MLP neurons of a small language model. Each row is named by its layer, matrix (down: output weights) and neuron, and shows model dimensions 384-479. Each number is 128 + 32 x the weight over its row's rms, rounded and kept within 0 to 255. Numbers have three digits each. A neuron's up and down rows have the sign that makes its largest values positive.
Before each neuron's rows, "raises" lists the tokens whose logits its output raises most directly, leaving later layers aside.

raises: " view", " use", " shape", " origin", " work"
L5.down862:177115115156080191112126088142100175109123149075114136120181158135098175094117097138186183122107158128113150127096079181142119165110122136144093102138170094127107135106120132157119133106125087106076087095144162130100145136081062073138177100134174079173134131089153129178106112117100146109

raises: " agreement", " relationship", " union", " mutual", " alliance"
L5.down1791:093077117141084081113157140106138133132088159112180135118106125178131105139097118113104166161088189114144157143147079145128140200081124142144146191142154157183157104129107093116140090175172137189105160092186094119123208107139087163106128112090122116169182184126240110142222091089119103071

raises: "\n", "Born", "According", "Despite", "Professional"
L5.down524:147126098144112095090099109133180131158108171119149050126212103123166127117132146189168135123146149164092127108060141126123153102100138164148122069071165114154145110115136185172165122150159145161153146114073115073224155129181118128167073160134105144128104175131125070151141085134153179164

raises: "|---|---|---|---|---|", ").", "|---|---|---|---|---|---|", ".", " ==="
L5.down1632:140139101136129166146136168143106159124093121163076117131125120142147141142157125183123147136129149075150110137110124149153134183084145141072102146101110120120154166099147129161169087095000177076179148198175076126167137152157106088101121132109107138154132103123129131089129108112161157201

raises: " Order", "-", " Year", " age", " century"
L5.down646:084092079106087080071148144151098147173159178070124106166149147106168183133102168118122178104133080107094096104144101166061125123144153147165123164099104089158156143125133126178095128175095112114158148101101154115120090097182164169115104178165170083175138139144116133099098154156128116131

raises: " table", " charts", " scene", "roads", " floor"
L5.down1502:086118136175142132084094118154138136137122119097147148225077086120196097124098118132128073163127170141075124176104121133103154157163134122186111095103133143118108131151106181081176125099133111052090107096166133143140134106195155107108132103122160060143124127203121155113097153152148147097

raises: " temples", " schools", " buildings", " bodies", " communities"
L5.down1272:097113114134145150115099119101137135096139066094188098146177118190140059096160107119221103166143160220133096088081124121117154192139149182204099124123146099161121121119130044155093140178123121150112112162119220087105133107111139147142106169145141093091172150076117140145116157105066149086

raises: "ed", "ing", "ening", "ied", "ped"
L5.down303:106138082168079120139088085101062109112084127123154154093068100129116162114178144080194140139094144139142137122065107117132122119190135162103107169149119113138135118157194132143129168122132146118159109138102199111092101106095071147150185090100125162115135183094094146119169078179110096147

raises: "E", "W", "sen", "win", "Es"
L5.down304:069146086093110149123029142078141150142128130147155142133123162130100123086097161168117078149146112114164127121122118148090099145177165093147095130134124118132113125059073152073095101119119148178128127144153142130162125138080214116187138119106141120176085124091136123187159119110100130141